python train.py --num_hidden_layers=10 --learning_rate=0.00735 --beta1=0.95 --dataset="wikipedia_en"
MLP neurons of a small language model. Each row is named by its layer, matrix (gate and up: input weights; down: output weights) and neuron, and shows model dimensions 149-244. Each number is 200 + 30 x the weight over its row's rms, rounded and kept within 0 to 999. A neuron's up and down rows have the sign that makes its largest values positive.
A block is one neuron, or neurons of one layer that tend to fire together. Before each block is what it responds to, as a language model described it from the Wikipedia text at the highest values.

Responds to: Name-start fragments. First subword pieces of proper names, mostly personal first names, in sports tables, lists and stats, where the name continues in later tokens: Jay(den), Don(te), Ty(son), Ed(inson).
L2.gate373,245,232,174,203,200,144,228,259,190,203,183,223,136,220,185,208,190,163,243,176,190,246,204,179,203,234,174,203,202,215,229,214,146,209,193,229,156,152,188,209,188,164,192,225,169,189,213,167,242,168,212,151,200,190,240,258,166,173,200,183,213,247,181,184,148,215,221,262,182,244,188,191,176,185,179,165,169,239,212,213,169,170,192,204,154,192,188,215,265,182,197,194,203,269,150,194
L2.up373,203,172,185,240,171,139,171,189,217,192,198,171,190,167,195,283,183,224,183,223,211,207,192,192,160,245,180,208,183,205,218,213,175,186,178,157,154,164,190,167,232,247,232,237,199,197,206,231,220,221,198,201,189,170,181,192,230,187,207,176,179,173,208,170,279,198,143,167,193,177,194,229,221,253,234,267,224,172,174,236,210,212,143,158,189,219,212,219,216,207,276,216,213,244,240,220
L2.down373,177,205,171,193,195,199,202,198,190,159,195,191,197,163,171,173,218,169,189,168,206,219,180,179,168,183,217,206,163,188,204,241,190,236,203,173,212,217,269,213,173,219,226,165,208,160,167,207,191,143,136,219,235,182,231,244,178,204,201,171,226,273,177,204,184,202,250,249,126,191,177,189,243,182,215,151,173,205,141,180,134,214,168,229,188,221,215,236,200,235,172,162,195,232,176,171
L2.gate418,181,251,191,172,164,236,215,209,185,193,153,185,142,147,247,223,212,219,172,224,261,164,184,211,210,175,200,152,156,180,194,193,175,238,203,221,228,166,176,166,166,186,221,213,234,213,157,176,187,159,204,181,204,187,200,211,196,252,190,200,174,212,218,231,188,152,243,203,193,207,225,209,237,271,220,248,211,120,186,208,264,161,185,219,220,231,232,239,177,224,207,170,208,171,215,269
L2.up418,186,166,190,229,161,258,217,231,279,200,207,148,249,184,143,231,209,179,217,192,205,178,199,251,222,192,155,166,216,188,192,204,191,192,240,196,186,212,202,204,192,173,197,201,138,158,195,162,191,237,254,175,180,178,196,254,230,219,184,200,192,197,194,183,184,188,208,260,205,206,216,180,169,184,217,181,213,236,210,196,153,178,244,169,192,250,156,213,167,169,227,205,255,234,210,113
L2.down418,189,216,218,217,200,211,183,162,167,202,181,232,202,155,222,187,236,230,196,207,203,235,207,204,189,199,234,284,167,201,214,175,196,230,183,215,208,182,199,180,204,193,174,206,249,231,216,201,237,256,200,214,181,188,196,183,160,167,174,186,175,143,214,227,196,179,202,225,226,253,163,204,192,186,165,174,182,246,183,227,163,261,231,218,220,186,189,225,184,194,155,226,159,228,209,180
L2.gate637,259,196,165,227,176,230,245,199,187,141,241,206,178,224,166,242,177,207,232,246,222,182,200,232,198,151,233,208,209,227,217,241,248,248,215,207,226,147,185,192,216,218,212,163,157,158,240,212,225,180,243,229,207,195,255,205,201,191,172,184,155,209,238,295,240,258,179,195,243,240,220,179,231,168,208,191,204,181,155,243,216,154,114,115,163,251,234,185,169,227,239,206,168,175,195,208
L2.up637,203,181,160,266,226,178,196,207,251,181,156,202,202,230,167,147,228,173,185,209,211,167,192,217,194,163,217,223,163,247,203,205,201,167,172,241,204,189,200,190,172,211,151,233,151,231,159,211,273,218,190,179,252,208,207,257,218,193,173,172,217,205,206,241,176,217,252,225,222,227,197,187,228,206,188,197,233,219,262,233,277,238,171,177,182,259,185,214,186,196,218,177,229,163,236,176
L2.down637,212,148,210,208,253,172,181,196,205,213,182,124,216,177,164,243,230,182,227,202,242,133,240,182,200,150,221,223,195,197,118,188,216,210,189,227,233,224,200,223,229,209,224,236,193,225,184,184,231,176,200,182,173,186,172,244,217,160,197,222,192,296,208,206,215,250,187,277,246,232,202,196,207,201,193,213,223,201,200,210,187,218,236,223,130,246,194,195,198,219,254,178,264,185,223,220
L2.gate778,206,147,178,180,199,224,221,209,229,225,194,215,233,190,217,176,209,173,234,164,193,183,221,201,260,195,170,235,181,161,220,171,138,207,192,238,216,178,210,252,165,206,196,196,181,190,223,127,227,202,285,236,250,240,187,194,243,188,203,232,204,183,197,270,209,199,226,227,174,184,189,207,212,197,256,226,231,241,178,200,246,171,235,154,200,180,194,146,209,219,276,222,163,230,151,228
L2.up778,159,193,251,200,190,235,217,212,177,150,154,207,164,218,191,159,148,221,195,224,218,225,193,195,162,186,227,182,204,222,225,216,165,181,248,222,225,238,163,143,181,224,207,156,143,225,199,164,222,207,160,155,128,202,214,172,143,266,222,161,176,185,274,101,195,212,160,199,246,235,207,181,196,184,214,184,241,222,166,224,206,183,159,233,187,230,185,201,185,153,201,178,184,211,180,198
L2.down778,211,194,178,223,160,235,237,238,184,202,157,197,189,201,217,196,190,203,228,236,206,205,183,174,157,188,206,156,190,161,212,196,147,185,187,215,225,158,201,209,255,168,179,184,213,194,210,204,193,153,192,241,178,214,180,157,165,190,210,220,229,277,216,158,210,215,156,222,254,237,177,169,232,232,214,228,196,251,184,202,217,234,173,197,219,201,175,142,165,193,170,163,135,213,230,216

Responds to: Surname-final word pieces. Last subword of a multi-token surname, often foreign, after a first name in prose or tables, e.g. Hoech-lin, Laktion-ov, Samad-ova; sometimes the following comma or pipe.
L6.gate379,153,199,215,203,189,165,234,241,177,215,132,213,197,165,119,191,225,191,178,229,187,233,282,170,228,244,197,211,160,169,190,211,193,245,193,184,171,207,226,183,237,118,233,232,230,221,228,228,250,191,195,205,199,247,198,212,233,232,218,230,207,146,206,189,221,190,170,167,176,176,181,196,181,188,179,178,154,155,243,202,247,221,212,219,167,176,222,202,193,171,225,231,209,203,226,240
L6.up379,236,242,189,214,260,164,203,205,192,216,183,158,199,166,169,240,152,205,239,190,158,176,220,171,132,191,174,257,233,221,190,255,144,231,194,200,258,226,206,214,197,170,213,203,186,252,195,213,169,178,170,248,168,159,240,249,235,124,232,168,225,182,193,200,230,198,184,206,154,165,196,139,143,190,196,179,182,193,151,195,177,216,166,214,242,162,216,247,226,253,205,151,213,174,153,246
L6.down379,206,214,242,228,153,248,150,209,261,177,239,185,240,194,251,238,179,217,202,159,222,162,138,230,208,185,140,200,259,195,223,124,182,222,163,169,243,215,221,216,201,180,170,199,221,193,215,188,220,253,183,184,160,199,197,194,219,215,152,214,201,162,204,201,203,238,232,194,190,175,177,191,206,213,226,135,136,218,147,195,213,181,172,223,190,246,175,126,175,229,166,170,244,217,251,181

Responds to: Surname-ending tokens. Final token of a person's surname, or of a multi-word proper name, in tables, rosters and lists, such as Griffin, Hir-aki, Engolf-opoulos, Con-ley.
L5.gate211,157,233,237,178,250,239,214,209,205,179,248,220,153,206,165,216,223,207,205,186,177,192,199,198,177,238,193,212,152,188,201,244,215,205,245,179,233,201,168,156,209,212,130,204,122,161,225,187,227,149,186,202,219,203,196,243,191,179,196,231,193,215,212,207,226,267,205,171,141,255,177,176,164,197,155,202,210,156,250,186,152,217,220,181,143,205,197,197,190,228,187,190,169,128,235,197
L5.up211,231,169,202,216,217,185,240,225,223,202,158,152,199,167,200,152,144,217,229,151,198,203,257,190,224,182,234,213,240,188,189,139,220,203,209,205,199,152,224,226,258,202,205,187,221,242,202,184,171,220,146,202,228,235,202,149,235,209,189,192,242,132,189,220,201,198,194,271,234,227,201,248,190,203,202,248,176,154,154,204,209,190,141,219,235,200,221,226,187,235,230,239,256,264,169,207
L5.down211,215,216,211,243,165,195,153,247,158,191,184,245,169,215,209,235,190,252,208,206,228,173,201,235,184,185,195,211,255,204,223,251,221,169,212,187,206,156,233,173,184,214,182,269,256,213,187,210,107,230,181,197,209,231,208,196,194,253,239,204,129,227,167,204,188,213,219,187,183,198,240,226,199,237,182,210,215,213,165,142,189,216,195,204,170,137,213,237,210,185,213,226,171,125,213,206
L5.gate517,174,225,199,212,248,182,261,249,170,217,206,263,167,199,113,218,197,188,202,189,161,177,197,161,203,203,164,196,164,200,243,230,177,184,207,153,146,215,218,172,171,194,173,204,201,252,220,195,152,185,164,184,197,210,233,238,202,150,208,242,210,173,159,226,207,229,113,205,195,191,161,185,178,182,165,200,243,139,250,220,177,160,230,223,201,137,134,214,184,244,191,224,189,225,166,200
L5.up517,184,161,222,164,253,184,153,153,209,159,193,264,198,226,214,233,165,219,176,183,209,222,197,149,194,147,135,207,218,225,164,201,202,196,195,209,153,186,244,200,189,204,188,200,221,223,210,238,251,288,231,135,174,233,135,153,200,193,146,226,247,216,167,178,136,229,201,230,199,218,194,272,220,220,222,173,180,187,229,220,199,158,215,195,166,195,186,251,212,260,202,216,245,171,199,259
L5.down517,201,212,242,212,173,187,215,225,207,207,224,218,220,183,153,206,183,189,267,215,169,226,175,210,222,173,149,236,240,156,236,143,216,183,248,155,191,189,241,206,196,201,208,149,220,208,239,189,212,247,218,138,178,159,177,162,221,169,246,248,282,79,206,204,232,186,203,215,228,222,211,241,196,197,202,189,196,159,234,231,268,171,222,180,167,261,178,235,198,188,184,226,177,210,252,201
L5.gate595,191,234,255,222,166,168,235,236,284,242,125,229,166,173,172,186,209,177,250,206,193,170,173,201,217,164,180,231,143,155,150,212,182,260,178,131,208,149,198,158,191,174,166,192,221,173,246,226,126,194,166,212,219,180,224,180,247,176,185,211,204,132,185,154,179,225,226,198,152,209,173,233,146,231,230,199,227,212,197,198,144,164,168,206,205,188,167,175,203,212,202,187,163,213,174,269
L5.up595,171,267,242,225,223,142,223,226,216,170,216,180,191,154,181,146,134,200,198,217,168,158,202,194,211,210,205,200,184,189,223,215,192,213,171,150,181,230,174,167,169,192,181,218,195,174,246,253,224,175,204,199,178,182,185,213,229,182,202,149,223,235,163,207,204,207,131,213,220,257,188,227,187,237,215,168,182,161,221,222,246,161,181,174,196,216,155,292,235,201,216,213,237,192,186,206
L5.down595,213,211,245,242,200,226,209,189,163,200,200,192,153,189,166,162,157,208,170,202,184,165,221,218,141,190,230,233,184,190,209,196,209,236,233,201,239,231,212,203,220,202,227,229,215,212,186,227,189,233,226,194,188,215,232,190,206,150,203,214,204,197,165,253,202,241,193,260,192,264,150,159,220,214,202,238,227,205,207,232,212,168,210,242,150,181,183,214,220,248,182,168,203,161,177,169
L5.gate786,189,187,249,167,234,210,198,262,213,159,189,192,192,238,208,193,188,217,168,185,156,138,201,107,206,201,187,249,213,190,176,231,179,210,215,162,262,190,173,185,218,233,163,158,214,192,187,191,179,161,256,169,159,161,144,257,200,188,175,180,220,136,218,169,187,273,193,169,138,218,179,228,115,175,230,177,181,221,212,185,216,220,198,194,198,189,211,201,202,205,192,240,187,246,250,214
L5.up786,170,222,195,211,200,203,216,241,157,162,168,175,214,147,154,187,197,169,171,158,237,179,200,216,205,174,129,166,136,170,193,171,188,192,221,176,212,205,182,268,191,247,193,195,190,230,243,179,225,235,169,179,180,200,202,247,140,204,253,238,192,232,210,199,224,243,158,221,187,256,223,224,255,234,141,258,204,137,215,165,196,229,149,233,223,227,167,195,236,214,159,238,250,213,174,178
L5.down786,197,177,225,161,156,190,222,210,202,199,199,210,188,172,217,192,208,185,164,188,152,166,204,174,169,190,202,237,170,225,213,209,190,181,200,153,181,192,204,207,181,230,177,218,213,179,256,169,284,254,130,164,212,160,208,177,195,172,234,230,188,170,146,209,235,227,135,210,202,161,173,184,218,240,193,207,187,170,187,201,236,195,191,225,200,173,167,163,223,216,181,195,197,207,225,216

Responds to: Mid-word fragments in names. Short one-to-three-letter pieces inside words split into several tokens, mostly surnames, place names and foreign terms, such as Che-s-apeake, Gu-d-munda, Schi-s-gal.
L5.gate236,178,178,178,242,212,164,221,195,202,208,239,215,216,204,254,185,213,211,231,165,184,188,205,228,211,189,235,250,205,229,213,218,173,269,203,221,153,165,153,237,176,151,185,192,177,216,134,215,193,237,186,194,256,211,203,193,186,203,183,151,206,262,224,249,206,195,184,214,188,219,197,205,220,194,192,163,220,259,210,213,236,232,177,232,129,210,195,227,180,206,140,167,287,203,196,196
L5.up236,238,154,166,229,212,154,184,175,211,231,235,159,199,187,214,146,201,198,146,200,167,179,212,243,181,147,177,171,208,173,203,272,187,229,219,189,208,253,184,227,183,243,171,192,225,163,167,250,176,235,161,212,221,236,189,238,218,170,140,197,252,227,162,205,266,218,193,182,169,239,262,233,165,188,251,205,174,243,226,249,191,208,239,264,207,183,207,239,191,155,195,168,203,200,218,169
L5.down236,187,250,153,229,200,202,151,184,243,237,166,169,225,189,209,208,225,221,175,235,255,216,161,171,124,195,198,166,143,238,240,159,206,210,209,212,205,188,188,190,207,178,160,168,223,236,213,165,209,149,191,195,169,221,134,182,210,255,202,234,196,254,253,187,192,209,209,157,233,185,148,227,199,210,144,214,213,199,216,136,171,155,229,210,202,226,212,188,222,207,219,171,189,127,207,206
L5.gate519,220,210,201,219,232,179,237,188,244,197,125,240,197,209,243,254,228,197,139,169,202,186,259,211,171,160,217,213,189,200,187,222,225,175,194,208,234,255,205,118,209,170,166,174,265,153,224,193,178,224,173,191,179,205,212,190,190,200,200,219,179,188,218,236,161,239,185,141,206,239,207,214,208,229,223,164,202,196,184,238,207,236,207,187,222,244,244,183,177,173,125,215,175,191,227,245
L5.up519,194,151,169,237,195,216,220,220,216,216,225,193,225,197,243,154,218,200,157,186,189,195,187,162,206,179,156,167,161,205,220,184,167,203,220,165,264,158,186,102,263,261,185,219,174,205,197,201,269,181,212,122,217,205,211,193,224,195,267,210,180,235,188,232,229,205,202,176,212,174,210,250,203,185,200,243,144,269,215,228,199,173,188,203,174,159,157,205,207,176,189,148,192,236,199,269
L5.down519,199,248,218,210,145,263,181,258,215,206,191,182,213,232,166,224,152,231,185,191,202,174,169,146,238,222,181,200,218,171,205,154,171,188,225,150,154,171,210,181,272,194,243,157,147,232,140,185,158,243,183,205,161,221,187,184,214,218,230,190,249,262,186,162,206,167,207,214,182,182,161,250,207,206,218,190,180,198,154,175,205,221,199,232,179,209,183,174,234,189,167,193,160,158,215,265
L5.gate645,169,182,212,208,225,243,233,159,153,195,203,176,135,157,149,199,214,202,248,170,224,209,272,170,217,180,259,214,205,141,181,189,235,188,244,241,181,154,207,223,181,206,232,165,181,159,269,187,220,190,211,233,190,154,225,200,177,186,156,238,190,191,249,207,264,250,210,167,132,252,253,223,201,166,172,212,188,196,222,192,221,196,220,200,191,203,190,218,220,219,221,172,170,204,190,217
L5.up645,234,204,233,183,187,206,202,253,130,205,210,154,213,194,244,197,199,148,172,261,225,243,191,185,219,214,177,161,218,149,179,153,210,186,180,177,173,205,225,196,199,216,169,180,151,203,220,237,121,203,215,225,183,202,201,208,174,185,280,227,119,195,202,257,218,267,192,208,180,186,188,220,217,198,228,210,204,225,210,179,270,198,207,156,189,187,119,162,151,194,187,212,203,194,203,208
L5.down645,229,204,192,196,151,199,219,208,196,204,207,223,256,235,202,175,151,137,174,248,235,192,212,203,188,162,218,161,207,173,189,198,193,199,223,198,186,224,224,192,212,179,193,197,221,207,171,218,214,219,206,196,202,196,175,204,238,214,209,225,161,194,151,217,192,211,210,233,213,141,205,197,217,147,228,185,158,195,220,236,227,219,229,190,226,216,181,160,233,217,150,180,322,152,237,212
L5.gate810,196,116,147,254,218,228,227,148,175,243,197,169,200,187,221,194,172,210,202,266,189,234,231,178,241,177,217,200,236,245,189,204,193,177,243,207,217,214,190,121,163,182,220,227,161,170,169,217,171,222,203,199,153,229,162,194,147,199,225,226,171,172,236,213,202,155,189,190,215,150,265,228,223,181,209,238,235,188,161,184,249,220,223,162,185,191,227,158,213,173,221,138,223,216,166,215
L5.up810,152,220,169,229,218,156,225,199,179,212,229,173,204,221,211,228,227,244,162,206,179,207,172,184,137,194,163,222,177,158,262,120,233,211,185,199,206,189,203,162,215,254,181,207,187,161,168,190,192,215,185,232,169,151,219,196,221,196,154,206,167,226,242,170,183,182,188,201,180,200,226,180,169,234,206,181,168,204,248,221,175,271,236,227,204,178,174,188,172,210,186,226,199,227,240,202
L5.down810,185,189,216,173,193,222,233,221,205,235,185,195,192,191,185,159,193,211,194,191,181,214,197,182,189,232,172,178,127,171,221,149,153,173,209,188,219,187,261,214,220,159,232,203,154,238,219,236,186,197,188,222,220,216,212,185,199,196,152,138,238,282,235,261,203,224,194,171,186,213,217,207,157,143,187,165,214,147,215,204,194,197,208,187,198,178,168,209,209,225,190,231,207,124,134,225

Responds to: Mid-word name fragments. Second or middle subword pieces inside rare or foreign words and names, e.g. Ou-aga-dougou, Hou-s-atonic, ju-s soli, Shu-e, O'-Ne-al.
L6.gate144,221,204,206,262,194,233,202,221,192,244,198,121,173,124,205,172,189,200,244,178,228,224,180,188,216,207,185,241,229,212,260,227,158,191,149,217,184,195,222,200,126,203,180,213,208,231,147,182,184,187,219,205,178,165,162,201,215,172,233,190,190,185,208,156,148,161,164,201,182,189,242,187,204,228,195,220,237,264,205,182,202,178,207,159,189,221,205,246,175,178,160,180,212,237,214,164
L6.up144,202,193,177,185,180,167,241,244,225,173,223,174,253,219,218,170,195,220,241,223,201,230,181,216,198,189,220,195,194,226,160,176,216,241,204,176,204,179,203,194,221,191,199,205,164,232,199,192,206,214,204,162,198,216,214,175,171,138,190,225,164,210,193,165,237,190,208,215,108,218,212,236,200,229,241,250,150,243,224,224,201,239,163,210,188,184,192,201,214,220,195,197,238,191,169,276
L6.down144,191,219,223,160,251,160,217,149,183,171,222,209,160,212,172,174,183,198,219,211,263,160,194,122,177,142,133,164,176,205,184,196,171,182,233,221,192,201,186,273,210,224,189,202,203,148,206,257,186,190,133,149,222,232,176,171,196,192,203,231,210,177,181,195,204,198,230,185,176,165,222,235,197,176,174,204,157,229,207,214,246,158,136,227,238,219,212,157,286,153,197,235,200,203,202,197